{"num_hidden_layers": 14, "hidden_size": 320, "hidden_act": "gelu", "positions": "alibi", "bias": "all", "parallel_block": false, "init_std_up": 0.0273, "beta1": 0.9}
MLP neurons of a small language model. Each row is named by its layer, matrix (up: input weights; down: output weights) and neuron, and shows model dimensions 64-319. Each number is 128 + 32 x the weight over its row's rms, rounded and kept within 0 to 255. Numbers have three digits each.
After each neuron's rows, "fires before" lists the tokens most often just after its 100 highest values on Wikipedia text that the model never trained on. A number after a token or word is its count.

L10.up889:189164090086110095126158183152128076152147145063148137077095094122166157127207130135051180115141116079159122098098129047125124131166145182141203143109099127087086150130114084130165126122111140122152136128146185132057135139120136044086171103079160124135164127161169149222097068119159152107178128160119045148085120106148144073090049109076131124108165093202173078110081160169153134129180119129098127102162100177164180094158106106191138115089168121124142118132154095129088110152129118097092109116123137188116148112146149115134109095107135097141113153142190149165142176128099129157110137103147132116118120098145140157201119177111089122139128084103099129102139108136093201141197135170176165130086147120090151201093128098089154111096141167113104191115097171138180108116133177
L10.down889:049125181183112134175057102137068088169141127175161177144150106119207105137077128182108096097089162154124128089065116113125148124136132100143141132080087103108173148127099121139092084143150105133057065117061137168104094135142115136145149128100098075119090159114158099047084177207144000086132095123135188166098150149115115137151157103140126158153142161123111127197137149156077161138155123147137180118134125133098075103137091182087171095149139053151137127073103102095124135126095169128106144149155110125102158114130170206143106137143084137086144133127154160112125111120165113121086121186141124101141105168115158130111193115104159098107152160104113153141110170141173164099127125138104141168154076170118082121143114133084113113110148058150151165130181099152080149122163122
fires before: "2" 52, "3" 7, "5" 6, "4" 4

L11.up600:094122126199134152122111095146128107127119097180075128085145101126171124183154133094093120068145105099085178138112144122140163157147132081149147113130110118075117129135094145144129059040069174115141112129170145127112157161176138153096127109113129134128089164167147090083123086096063123090133153162167065162136129100096153093189181138166137133138184149135156172155136116095172143116151158074116144098118160133129113064151135161122086163127107033123183151116151141145122110099104102151068159122113175123153114103122086145134173165131131145073162076108125130115125212134168159117074070105078096175119162114141159146112137135098134179184220169170132169125185132111163142165084132137157119132099103123196082138113092124064138113167108093112144148180147185149143114126117090
L11.down600:131129139099101155097130158107113159145100175132149135122103197185130105145123129196143194125028125103195119116167135168169198118174112119171194171145141153136131109091162152105109080175149078191110135155116138118163113082165141107130131083084108157169154138090161164135123126123143161115124117149115130162152081063159183151129137137085093082114168130105134146148139098135106132136060132082119157102104093079087126174155139127112114143157144197120100124157106143104115149095137122103123198104141066161146112140111118139191142105133132154179148118090122090121097077136055126115129151156123138032104155084123081111123131081069132092115170139112137156138132081132103135149099102108099141127128123127108148209116134117151154082137157160112136057140160084082166147148144116
fires before: "0" 47, "9" 8, "1" 4

L7.up1267:164174141048075124118125176087098222099092174088091123110181132118062149125159119087124150090131110138131106105164176152166096094159114119086136058124127104099148130150109180113081112120049089176143150118136151087127164102117061170162107162093158061088099136122133118097178146068181094096148128182121176146043158107143128149099131074164190113114100132113177144166135149157090109199171114147102089150113159189127134119134098060150090122133118132154100087087147123121117067077124129159133151214172121138094159187151126135136114147141108224138180161135160084142136164173165108100108131107134181156106145143115109106139089127157109128139145102155067085112120137130118155089137146144172108168146117164197073103173169137142111190188085102068167115141120112126128137121104161
L7.down1267:121055168143137121152104017170161108152190127137129117124078137126157081091100181219133141116158117169141109164172095088105156084159120119223100182138123134198139117187112110111139089105180121113054088098118130134108114168146088111067162106122103180147169122118123115139094113148112120169150132136175110131100072117101125114156187212106015182090132137159142189097105106161151137137103181165162118086083189046096109140120156103152174120116102150129151126133123166166079152138114104112105093086076170114102121137121150171133106160110131079131145057095169173129157122126103139104105099128152156135161100115165073196127164119100125085123118147091165144124161139109136054111102106104142094115161066117117165160133123154109176099119121158134135135126121112118121150091060124
fires before: "8" 30, "9" 10, "7" 9, "4" 8, "6" 7, "1" 7

L10.up298:139104146115163163107110152122120143116094202138133139175088117132155080103117138148086138124089142056114114141094151134134074140212144145129109108169141091111135102203137156163113110108106143064108138148160132105145157204090090054082103147169147115131151141169083112107103184107104120134181113137145119139161119152178115048130119134153119061150099122153106112144157137128113170220155131143097135062117139147092132062212164132096148095111123147129147153064134114145137102169098146167124146137091099137130137093139146139134156080166131214074068169099059189075105107088119157075124183128132182120164125101120139186118091089138082090142137129164146132143066136113144097122157135106122047167138121110152171242148115181124109102196112168165077137082140087145127129143107137
L10.down298:133123186122168075166140133117143175071138112087116077155088119116084041097047113174132100101127156132078098147122164095133083149145178061138113156173151125139180098133126087116160123138103089100123141133173078100100108136074095081171131123155105132117107186087136128157130203115167076126167114104094191151157150160135128105102139169105047118129100156164130160124117164085149149085100155129088144143151071178126146153126117173140189112103160126115139231126149114101194128157121146148150126076116128117169125157138123122109160121132140133173117104132171168126119145136110158121152162141097152144084107134087075067138114096138109149150092109185114143162131132088132126145134108109157107109152175147113124064147095114154153196182096199139153146151135106118028129084137084
fires before: "2" 52, "3" 15, "8" 11, "7" 9, "1" 8

L10.up1279:103095193134141161126171155123115070075089068148081085113121122108163112124115124155181147132090165094060132097103140137129119155097155105107109098120120098125136151134135102174127118120070096097194150094159136153153085147140080177166056101093180165097125103181162121147122109122145175115127125178138132159122112157158079115141175138126070100099065136170077133114157114223087150168130112129146095112123074146093128146087120150162140155160105106087152106071164084121168112172195150141102124133142137127132059134129132128176147140149121134192124128142171100173139156111138144123111138149128146146152139095087141118130145106083138190043169196159086170120112080102035113114133181125109133169142203124158125097140151090111163105175173144200114100102091118151144064162102136
L10.down1279:110146152156128134109181130119170138185108137166142155170117062149119133103131136160101171107071147099127084185167096129108106101108131084133076099134131120207072115200062194157163118178116136167068195139117124107138101062146166148108189163193168127132181106108130123175124148165115145139138081108099119187163070133158124059095166171149121142123162109154108154095130177152109140170127159105148138126153181108189064119122165101082082152140108122100154055078049092092095092077128114125166118142134115130171123164109102117166155136121079124149099068094104074112162071105097162156141096169101110126118111161095146109162217137141129147105099134170166142136116152126117140096199142097131174096117159103078150056150099195120160155129114152101093149145137163098077109155151111
fires before: "9" 30, "8" 14, "4" 14, "et" 6

L10.up1138:139133156178094150174181119162111096136136061108124171112160137100101184177103163165111121095143096120135079079093129147138098154068166159141085135133131091118088160135127139148083112133091148062122099158159129121157154132190109139091095161125160165059136122105088167160107125181121090143131148182145132107065108097112098119163128140123186074130144090160101162172087134131117181216185167132160066077156170180153142103127111113111140159100074150148167156096125071145108130094148165115139162102154162187176089103142064065135109112180107169173119169104108149136105103183151108092091146151124063119161143133162140146083148113190148168147116175091117122127117122139169159150143114053116152123062129147146113190142107075167119124062172116102097104065147085196088124134107096
L10.down1138:101103157089114148097101123071123159192125150102119063167129131140170090051096093070152158111141144151209120179141123119124123103171097126085187120132140129093115152067108175115112099156180130191122141062049113127076082172136146192107199137122144123177094173168115126116144076094100181151167153121126137162142128144114144196131192177149116120153074153086166081145100094158127131104134107155063128142132194073123105088139205153126135113190149080140142100093151160148156110166136153089169134127135124083104199173154188161131109140073115065149144146090110153120182117152096108105087085105096123124079115135113129128151070183157154090100135127168134197190125114109107067143174132185116114113173131103127048099065162167089174138091130094104124097160114177107128095117119113
fires before: "6" 22, "5" 19, "4" 11, "9" 11, "2" 4, "8" 4

L11.up356:138191085187152110105116173134119118099112089066149090131101109109135149076132126066150096119114114138114190126138095130090068101098164138070164130143132125099192122104148123083135130056120077137091155077091112088151127152147160155108138165171112142118130103144146173110113120142177116125172198181208099135109125134149132150069159066108097169145177191169143136129108214131103093157122124129120089193133142135042062093131077103121088121107082109112082142076110087101083141092159090169110137119091124147116125134127201081125156159126145158096124064096138130152157107089131101102150134146147086111127172133110105125127109096126182146148130154138174110125219102108160098147120059142104104155148114103180108101104180156126113165141134137135146128065096145129177199142127101
L11.down356:097131108059114176088172117121069154088112124124074151109138117090128080159114116186103142128119079128216147127188119151109055165154129148117135107183109155179145142127097156112104103026116150133143110124104139158122089139149198176152140104099155130134171112146155138167094126148082126135202065124123112135146199120075108157177141100183123096144089151116154114156111127101134174151098161164129076166136175129133034135126122099102167142157159158111178151105113094182141109124084143161150149145063179134115104163134098087138102111137103078057132160112134164120119135142139112063113107138170148123175092153113169107110109099098095135127120148077108142162123165172161126097121086105143101129096134111147149114109146189129137183123118112059123154120085056056120125164087136
fires before: "5" 17, "3" 14, "4" 14, "1" 12, "6" 10, "2" 8

L11.up954:094123156139120063113144112186120108089125129075119151156119086133104134068125153082108079100104190127128129103109096152145178113162097139190110099111138160098150158098161122130151123083146084165062184098113085126125147138116094147150169108170148083130063100075099109142200106160148141068109129119178105104118119098158106173054169157111154130168103126108161121150098133134129096143165118131104067122160158134043087092130102084172167105157147165101094137140106131064130148135134142122195112177134111113088183111151179153154098111150162101086131113150093140157163108132067173112099090119148162167132184139138124116123141089069150135051068141153137087148137137108151076087160104108090091207150081082130136114110138158190154175137086126118120176091131079094085090136163149
L11.down954:148090114130128111181129123131096138131125096103117089177105133159150096154158090114087145166143127097135143097126133130115075150093089082144146162117129167108134132163117160113133119075132096159150100137124118115178108106113138144121126065091163177152139136098151099105185134151145120115161110165105110154179173071137136111171114098149212118179079162153157141142163153161053113161083170123131134153179146120157089095174101105177143135149023165165113141097109071093080184147154141123109082087078116084129126019191129119084100157102123172150178159139104189150147064131157088141114118084164126114124138077120109159127131088140131131107168132119163082162167136116119114134128151064121103119167212079141084123108120091184121148121098136104115104131137048169152139156152093
fires before: "4" 17, "3" 13, "6" 12, "1" 12, "0" 9, "5" 9

L11.up286:094123133142106158168187130169141134153133193117087170090156051139182167125109091125058166123050157140097184161091098086129168132152147134133101161133121161142116133078089072118160111126102129154103069105122141164163069129118167191111062163132141119159128065123201090138172101119150113058157131139103152116132123162096094133118087154142151094172054107103202143139067140183090157128130109086097140176109128143111124097114091111137082170090126150156084156110111125126178113117117159097136153115150166157109121165077150163136133077116136147150201038162140157137100118091087075116167104178144107157112099137149146136193114104129132117143117164137171084060141130142132071167098137117114136180120109091217210079108213160122099143132111095114154151121122168118117142124122139
L11.down286:129132154105152138129118081167109110119125091089075088114083166133112106102083138128161162150125080140202125189159138180112114157098083083111118161080097133100169134145138142107088122119068128111165186051159161089125139157156162113124171099125044108107095116128176126137125115122098184181157128133172163142137109107155133128140111102134114098089103193152120178132144121107100103113120132171158139131126122093095142119150094171091171166113089101096126121135147141089115163175063116168180160129081133163105104130105161136168097095159064106136115210153105139136113089164119177124104169155082121139158097075087087159129118159152109176123111021170116094221086125165146169102120100092110133102159196143153104129101104163115152144151083132160189103123138106113147149100086158
fires before: " " 48, "1" 11, "6" 5, "7" 5, "3" 4, ":" 4

L9.up958:148141134160081147096169060150138106128100094135105161107140091164113134160127160206153122129124163107139168087195160157166147090129150122172160159110096105135086137064115128090147103162183155119159093083141083109176141122217155129125118114085059083117085108129180133113097074138109089080122069136125188094176074118131103128100085163175108150140168058119141115087065174134117128137114140179132130117159062102126116194134096124127098145110139135185129086125142096102206164122125088159133144122105099125132150145097106175183188063093118151133173155113157052117159104125096152113142114135172161120133100071137064084110120174103126101190115109186133147172104091173115175135101058128129128152159167166081091131092080089164134121075160124152153136203161103098142126121082105
L9.down958:114157122149196145114049091110151158118153110123138100126191176129119107134076159083110064105127100145094104157155161098164116108125147082087084131071132165109093100162151093173118147157092154117102090134080158119123092113074173108153106198171123189142151135140072085153074089138126092154114147160142132156038173112133172064092133150090126129108142164142097138110156116175113123104100119096135116114159180142179136111091158178116166157215130069072135131152142113146058108113148099105143141112143087138151083180120189114094101143124118116108100104090134212071134124155178086129085085122125090157139130126152120112090157135138126140122152106141127150107124151087157072143158122153109116122104127163148107116172110113137105168071125079141121090092129138097179137083167137
fires before: "0" 15, "8" 15, "9" 13, "5" 12, "1" 10

L7.up668:120126130142153101165144147151143166122123177103164136093117124077089114144153146087114117100149196108148151158011118129142111104148142172124179183114074093104141133180200123083146087154201096154151142127144130104142146131082125048131132149079097109196141145114174119208128110120129150158181126105129096131171112178037093133097104110136118205118162123162087152130108119140105146125139043121134107155138100202084137176140103112130091104132167115115141065081119129087188115108116120121125086182092156143132119130128067146120126189118098124148181134145147136051103142184122214087085181121123134145143122129099119170157116150127101069131121112155143121143128116127181142113136138110120164112117097107104133076169094211128166082080135133160105060076133133177118145155100071
L7.down668:079142076187101143126142129104094082141085102129114158112145144124082116175129200076128169124126159082158092081118098121098100130112192133165092107149110193057126193162133123095126113120097109087131157125163169139142101131133109170134155108151117181075149151108157141100127189114120064087097137163128144215124141118139038177146167124092188065098115070166131163092059141136155103128148143108149146103169104046121081095106112135151093171163085149199087139094172087095103088158116156104178144123174152117144163137131090159152207151148138124070150113112200108174062060130120136171133149116127092172115142183114175115118094097103134135156117117138130164129137150132092106120090133148110139155148090141130074109093084118098176166112118120144159134151172082103115121123118126
fires before: "0" 29, "5" 12, "3" 9, "6" 9, "4" 8, "8" 7

L9.up645:080123149150137146064161084171111086111141121124112113186131081110126168159154179143168098116114134077077170134094119112099110177140126102144148174112176083155152111187101181117090110166180083163108156118120113159165131170133100191162149100138117106105149087120139139092119179097142138163147126109129119118149131152136091115073141119091088169102081155160127125107137112167098078128225044121130065102059114195161047125104212133127101059165135136034168077149116126095125142139133125106094142138135145141120107213121087119173123120144145100124133135105107142099137129099161118137048106154132123062183142184136149193126093140116159128139112086123139142148051140136100131097112191122163134141100071077148083143107090141135126198114089114140145091101121094141091168201096090
L9.down645:134112142074112134180124099084153173098104107079147127087096148112150134051063075098145180156066108133135179137121119218150117146101129146121133099228103183044140150134134131143085123175090157099156131158117099126174094159119124119126157110150129144108102160109108174177066172158090107124130157135164087162140149127138149120102128107199114092129118113107156154161104165099133192098072101097164176121179195105113179136092095156152169201141078104116155088108149068125089117131111144101090198113153126153148099053092133131157065103085095094118105146138101076153078129102132151131110152155132128145119124103107154089136174084151126159094172126174104098220170137123166130160082111088140162099141095100117165168136140143160116114085149133162113170108139090132141153057123134
fires before: "1" 33, "2" 22, "4" 9, "5" 9, "3" 7, " |" 6

L7.up881:098109144112154133143131072128130120117127141133133133155097129137164103103134177083176132048106144109178101186084121126139148099149110184190119200101040151095147173148108117123150124125150094070140124130122184087118153121120130108114147143197166114152206095131183108109129076115155107127154142130163218105095145149163118111131155132145099074089139120195108155138084162051107172104164111145109147122124112160175080105085021090104158104071109088164122141125117114102140126080169091084152125178102122100181083122124126136133162147140133147139141058110108054128126094120147156097120146168159108083094132116086109148126171080151089118160128118153121151152147129066151121188092111111140091162109132138125129133114126174111134191118093179144153181133142120159099140125107086
L7.down881:164159155064113106160115090111119142089135207130129159139175096133114124128195120077110118151094067120131144143103084139097160144177159085098202101086146123123135159154164163135116095163118157185143134138107130147125115067129143106131167142072155083131157109147144176146103133111086095099133171101130110169155069116114059142069126127121114127073122169150135153127110099127122077117106112152102093057134142096151116176196161175180105122117115153143095112102150133135188086125105136155174140097107143136184132142095111196121100111171148143141104170071146094103116137129124156160117100122133140159104157184128134145187080155120168135096105095067121116109034146134097177117138144137170124131118137097139093139154158062142152137122170104116179113129124067052112068070146093
fires before: " " 34, "0" 19, "2" 10, "5" 6, "4" 6

L10.up484:130118109099075111100117090160083127134094181146130176120112118170167078091173117146153095120179118069050124171166149112202198188105101142232087143093096092123090133159103142169130178133077113102152125117203103107184143151155162110104132126027152133131109099093108155135127147060092176151150083163121121141130167191108114145132133123197070118108111065085080133147083134162097081165139109145095087109144110165052139158191149167152078105156137117097146125127139127124149152138141137180158160093133104117121061169150159103158138166169162124134107172095129140084087136120154142105069128171117114107104151066096108180157143091140114105144113141146124093173083122157134150167045123096160108126128127172113103135087124085087127148178102186135113131088141144129131134158196141
L10.down484:128125132171124144099114097163166146066185096143125162190134156100120097198077180143158168139064151136126037115114110123126129132132139163183110052116132127089114134134117130157114100152105134177153136113112120084135070140124141122180173191135130102173108155179136091098102133109105132140159104069071091189114146089092125104176135119135165086106140152168132121109095181129098150168169126127187156163102113087133143098127109118090162121172136128149132152180125120162129143134133130119149140108134165071195204103081151097133136098183079137111185122117094181167144117152105063132144104057088119172130089182167102090110139107111104133091162141116153112090076130051237120068180147158159184088160150109095121093140139122102105178154102091074187098169085106144120099077106114
fires before: "8" 14, "1" 14, "9" 9, "|" 9, "7" 8, "6" 8

L11.up781:119045182094138168109081115080108092156138131151104116122103151074139126134104166102050123121106091122089122137068175194191106195154165112135210143134162086092159117141146120113142170125085144130123180141103156134138116138100104109108149098093091088086162077111177155095136102158120136131123110141119178119174156098145153145126091084147112132103198130093181164130084128187117118179134075143170097091111124153095181092156099149123103153145122125147146122075099153103129187160097129158093178148173166180149144079160113097111131086081146112065160157111121117168112063133190155085131155129150084102062146073173134169125179088081141133147121100102189145101127084123187122151075081139115135206090111164129128135126062140144135158104069132149167208107166081189153119120168108
L11.down781:163124154123125167106157159114116121075115170118154173105131167159127175071214128148173171146155139132047139093097167050154129135091108096062124195148068177148162157147088140118141164163120103180163109181064128112123105113106139125086154103139138135164113176152076154151147140122090090128138138115134092172099043145139145139131117150137136129102126151113153149135211104180135126167118178120120137164144110090112110096097119091175136159125126178123129125144206123087142191104106153109135163100153092104140180112094115186134126096115143186131117170089167166107133119180102113153168148159127119127092102132138086077138110083091142156150117112101123095064080097162108133125124130177081064168108124119140070152068135087088109178145149065122132104146175124130143150153078083
fires before: "0" 26, "2" 21, "3" 13, "1" 13, "5" 5, "4" 4

L10.up1104:224092120107200170154109138107142115142141104166093151147133176136116084162119158158105116092124106136142118119132176067100113148115152147148127120077173175126108114126122159104105155180144141160114131178128176112147126102134106106133129103101168118154136099124183157140153099143123055145151135163130145087123132093126131141130141092169112153030119102080095122134081174151143151199146116121129118114198160088142137145140118157157138105096090085185119071103104104113129118063125099181096148165114111081110056102170129122116108115103126111120171137170141119178129115151132115127170103168127180111103117101120189120124123114217108087116175110134120154126139181238150164115083059070189136175112169116080138083152132113110160102043103093188082131103101146152133155090164165
L10.down1104:055139124108126145087153106196105115140100081083144100136139191132124125105127074155143223122145155100011096081118135186104137141098100110049137153178121108124153132153177100204172131147186134134167043116143168105124203184089147123159106167168109127162097126091061185105113109159187103145115103054111115128142143167096164117102113086149113102149121174102168150121132125073088096093122126136090104163110134200158113139126127159094134171134119139079148150150116111101151096150114128116159112154147145077162193176113146178137159148120128108139161132074128169092125159109130154161152132126135113160154172119116179113127101127079118116139085096096118081180100092114178172168080158135098109130110118164117113130105094078116123181136115165118122129178157101142121160145128104
fires before: "7" 19, "6" 12, "4" 12, "3" 11, "5" 10, "8" 8

L11.up1084:129118075113101130098108127205127136159129089187131107122135111131187153188096164142201137123142142027163117148138168102141093107119091148127090172116186105114150132073107067149138185091047120148132141068147141111091162101111183119079177149150164112153165141138108063089165148118137059111085151138099160159100065071095162138087102120165121095159180219101053138153109112107117147160117169119105085124149141169100068087116145136123195170131148121115110082074121155149168156124137157059121141167135124156118144138169130084112108181139096142082141168182108131127197140183166085097080098123130185157160107136080154089120166153076107142137177106116153125099072138124151141107096123159118151160098120125109151152096115103125146089086102124113123122156119105150122108143127104
L11.down1084:103131142128138163113125134172180111111127091092108082126111129125081137129124092124111145114135155199144125153123119073111144144157143143075152161095109144130170148130125210167164119142126155108172134159141088158122124145125066106117050154123133126114190125141167120165082093149107139172112107131135109037075116155178147171111120131150178191122127140099076109082131138140154094092161110130098160183154119115101206152115111066131142130202150125179140044219122090105095125117096135134154146098161128081115137111137088130127152084130129103120100105158157115110098131090104181142109086144145070137117127093144137158121097139117128143084132133152106231130148096092114098130151116051157120110189161098073102118158103120046121134087098126142086137102141163126120100162084160
fires before: "0" 84

L11.up186:064142105129109223091107187123103137115172086131101106128162110141120163123121082087116183123132104145179132128108154125163177143080083118123143130111124186128133149058112170149141156176154070116141125117149122102132115153153137139084093129166099154188050111127132059088195143167159115151136113091115129142118146117166111135157133107171154105116138155117056182123138127104151156167128126135154152170045176164104110095118089126136156127146061148197059128121147132098152108126056122122107129092127073110153105173115137042130193142123161119110104083151106100116176121163114156138150178137159168124119138125116152091094098129152102184194161158077162137162119061099114100150090145122107144098071122174092113139096142122165115103115118032178115129124146161100153117125186144
L11.down186:062102157141116088175092143127188118046154143137095094144127160203136135118129171107126124110074138118203112134172072146106159136168172138059102114105096090151149089206130160161107054123084133116182132152152079125123150119095093092172196144098102127082146161119046174148126129094127150066132070129139149150150109133145124103065159146157125181158151161162072131147189198126166147136148057127132204160171129148112115146128096183109136122119195124128145080147115150095133120160081111080163108150128136127064123116157108109108133105121163154107147113195147102092125086122107137091103163224170134115116122120110144140118088109120136119105190192129132123132111124159085150159145117145127105141132136091113203146174136115111138130131104139090115147101089116155132114121051099
fires before: "0" 30, "s" 10, "%" 7, " of" 5, "atta" 5

L11.up425:090127142105118143117088118153132105103171131153115095155122115182080123124199131172111121100193140175118128102042136072173084132131110141193126158150116068137121141086143160096119110128078136162082094112146087098113159132143053137108072086115110130152144112103137133141155170115161137081155093093122139102143141149114114162111140082108110078169172094074119157119108125150175079071125154171151116151138097134132133078143087184119149141154166095119113111138182152169185189133194168173163127078198120144075122165189107156126115123084148158127124072100129082122130161096145118146078148095134111126137175103117137134123154114135187110150137151134124104097189142085145136136202084080142110175194126167116052153134119178133090119134148119085125160132103088148144123115123110
L11.down425:119096095153066111148129121079112213129107164096121150129082075080118125159124145082146113130097161128123070195171110112105128142164211144115095088170161165067142124144074119142142096108184128110161144119112096141114094156185173054146124145145150086083145124211136103139149129118127124087097178129163187169152141065130113121087085163133165159160127127192153136131137131055088093204109074097144142175107121114090142079103163095127139142160166138171122150123178097165110112147148177150121102154082155136127179123106122135069075096143095159096096163141156123116154170170187140102133128126085126067101152171145108181107109126101101150107112098109135130206081102116108108133129079165119167133150101114080157200102139108126105152113137073174174180094133107092163083112112098
fires before: "0" 50, "8" 9, "5" 8, "7" 6, "6" 5

L11.up559:106107158157129113134100152126158077096122088127135128166146102142135085078179118120103151113156130123159136080132122054152164152138111131069117158132104113094121143101158115159119123092076089152148101093161092163142185095115109135152143101128104063131193093102160109101155163134168080114124105119138119065133127127146130126038138139088131114110152235166133187169127130152084144154092163103173144143113105124168093130178125103091170221192147136076106174086127143157160139111112210148099159122137104145158130134133151132108163108107133188101148164182108111145081093143142135090089092120108126143112098083092116085144136081083139195119089112157135078169130093105152098123128106154143092227137127127085099140174094146160133105135134122155121198056146104142151103172152096
L11.down559:099099097116125175117089093166129131122146145144111122162058130130128148137165100103169160163089172111131099118155201162172166156119140057097105171117119055085123154102094192113123111141139126204114118129129081132129138147159125134186101118161139130113124121126143147103142168094112146122150104088141120145145198107135101106149162117114126162126126191074109087140058113153159131103135141186154086119152127142128152132161226153133163129169098118116160124150158124111142179068160191145154173148142181096152172104106090102161085092085127077107105166139142135178114146098116159149094155110127173103021133122103125171152160120125120097141129134060137108154126151110172144122144135107077109182127131132097128162060164203165139130092131110147081129166143123085103192121082057
fires before: "0" 23, "2" 18, "1" 14, "3" 13, "4" 11

L11.up247:068188148156091129126135133169121090077149085157155180122161103146131135107156171168114102134130121109100115094078142130193134115126125142170101162212107092165112121148194168176127140098149069157131079067125148123140153170162066126159053056108173179120118138143150110137136124071099160113177106129132112089134138192162048086126124102134098122154157123084072140122139141123102049144157097153122110128153111188074093144114131158111121109116118069103108178170125081121139135103144125097114159182185092133105171131134169127130094139208151118098110085114172060161148106147121129089198056136114137159144089122090148153141140108109138076066101191185186160085069144128032108125103113131114148103134124160110188134141104136147161059149168154084141095154105118087125195160103123
L11.down247:102091174082132077154210103126132093081125091080177084176125167132151140200228187136106199106072148088126191101135171107105129167173084132106109101132140084056090131127084104141132096156165146117144141158082130144135061088153118155098138159157137102136067121077142089119102156148146156105106128114095138135112146106116125083063129114131197143154097127140179134120139158151166154134127164142072152097155049088147105061108107131084136193117123137133120167112111200186164107133113129128132133154105067118188122110185148148109111161105142146150153177115080156135104152182163131168110131174204109139112093109156136169089131099158135123135110156132146107072162090084124144061090147096129101158095183151063072156107131177135103156154111155124135096115133173075161100103131132
fires before: "8" 26, "7" 20, "o" 8, "6" 7, "9" 6, "S" 6

L11.up957:129151110128085119119116125098071054076136098108143096076098119168071081107096117091073162105180122079132147158085181138141115140180148149160140165113164120134146164122120036163115159126075140181105158086085095130140136126136094113077137161142093064145186163139135125158116153154185126189157147119093156115169101074184105124092102092096149171142122152039129099184118147160162119147104135153189130130113175138062134117198126194149111064116095153089224103052125107125140103098132101100174197109111168168101170101144144066086133116122140170148171116109130121151148086171165131141096107124133172091139135096147117100152168189108088173155148139100153137160102072125089109149151137073173086147113147163113125146139147131159135126109173114144049125117143149103065120154123133
L11.down957:108080191133139107158086138130155069126184103172075114159120092079202117167163170074134123136103120142146169134099066111155131095137137125137191141155154084079206097156132145105136103072132179125128147132149127116190156115116093116200106125082208134095178093131100117094131097098092126106073112095112129122148130137166133162171138097151166177192116151158112147145178120137121132142151087129116161119158120167114093054094097023140153162211142102118145145146131095130144143148106177149117105165195139073116139069075108142105172170126149083126112091140098124132092137140165104157105180134122082129119140139149127114108106103118231115165128110034152099157164108065134087136086126137083114135118100137128096062151120143082106146087115148158100102119122099141121089144191105
fires before: "0" 30, "2" 26, "3" 19, "4" 9, "1" 7, "5" 4

L10.up671:094113137118113183135132144061096116108105135130175063066146114052085076079161141116108112074091094140132056139065156171087136146053058128166127131091172120090167158130101129186115101123087093114117153136118100123106173120108212111156069096128063162092134153133178125180143073075122081153158145154160139097157105110120115136139093114102153102126136125095182125130120093151054137205101103138195113153137205198177091131128116100138124083129104123101203110120139130154131113131132203109136135163125157156140086101153186088057088175194183116114072119127184105155121142131127195153122113175103155090108121149094134081096136110101116114122168110103203103098124096195159121102116122145175145129134112134107140138083209120168123139181147136122176146107111143108146128123132161
L10.down671:211172151115120118124114201097129109110117147082105100110111145168154116137129159134084184140141120121192124129162091098118164139186123106103144145146133116131095087211115116097124121150153130099151121060104172104164044097124079127125119205126091145129087091149119109123151168132154089106070086121132172118159153098102150083136168123096101152168171101094116110151096068187140104147169093144146137137111101138132152175145085183113143204092097117154126129123103152134140118159122127147113116055122096109117094170114124212129153179105112173156163141105157137113104091115131102083115125127153145176110155133115113157069128139131157116120124119105111129109105144032154120113089129146165138137132131073187103131109091124154148145150116114097123097162163096154164152125166110
fires before: "1" 28, "0" 23, "ones" 7, "2" 5

L11.up877:132129096117105188140200119137114120124135143117095166176082106091166134146158117093089202058130172083098173116123141156167152173135123137110136140114144098165112098141151068139113094085108090179102088102083108080102170117109180140094147158081176120106117103137106155099103135148111123123158171118188146096140136176097113091136158101143183097137150153126101096163127150087176220186170104064135155152108141108136089131157125199164135090152118143145146110112068079159044112100083177154134100127064162050145143112158132145114086112173089127133120153080099164111103111099108088112102122150143096168150110145113144107137103167135147145124166124158085168132095146080163141116156156113084135104089107139136116149164150068147150155107054169113061162087086089159124160145135101
L11.down877:195131166120156171091114126058106102136154200199037109148100132131118115148113075140103125139125104132161093150144128159100103132178150099032106129115118158100134126102123087076201119136226142157140150112143122172138153136116073167138080112186115136112134123102120123186208162142159120172069070065070083132106120137148118115102098181106099146097161062133104150124136140145088149059117127106121122118173157192164100157156166138150139176117158119109121146099182150098178133131111137085132179124163128135120146140167155131113132072102126128112133135129189115125103140110127132149119088125093092099087144123153132146115138152140101086135142086119100118189107143113162129166124137119098063162129159115154121125107087198163133147169077121177152123088102154112073071090118113
fires before: "2" 38, "1" 12, "3" 10, "4" 6, "9" 4, "nel" 4

L9.up1078:095166185125170111127153141049104102033111153131128099168168191063125105123168185136193106121069170075030111088162178100153116154102129129131166175123081090150123148140124164156141138199125144184129109105067079157106177128120122121133127151124094135156114097167158137118113133163167158147128158157139125105117074087098106089091123152121134091115099144121113117145112159102117166148192114158133099181111164141120127107092167075130093132132106124121106111182087147120105104146065131151097145122143194135130115117117141131144128150139123161143115180091077116092145158163127119153138120164156157130128153048140113097154128011125124130140131156129136089096126067106193100107120125127160151099102097133136096145137172149116132207137115132090114165112112163110137125169121188
L9.down1078:078076134132117111124119120145128156169164107132103218083085143137214147130171146144133136102119107105112133158141113153128100095188133164158075115100144111124083098137064096147161113074118152086136150124169150099154096109082115104124151134117135128085150124148123132082128097107125078172121081124160173117160232116115122115109132177119052130149161090161141096094094123154116100141145127107119157099156173101125126194160080164117127125138184096117122094116174113132155163178230106148138113125116148108181181119167101101098126090128187142195220046103193151125135103114121089125119155139090096099096117180155079144117146144131105154141169130094178168138154155098177160105151137162117115174129080093095181058117059107129153110124094142094098055122112144164113101081143088
fires before: "1" 28, "0" 24, "2" 5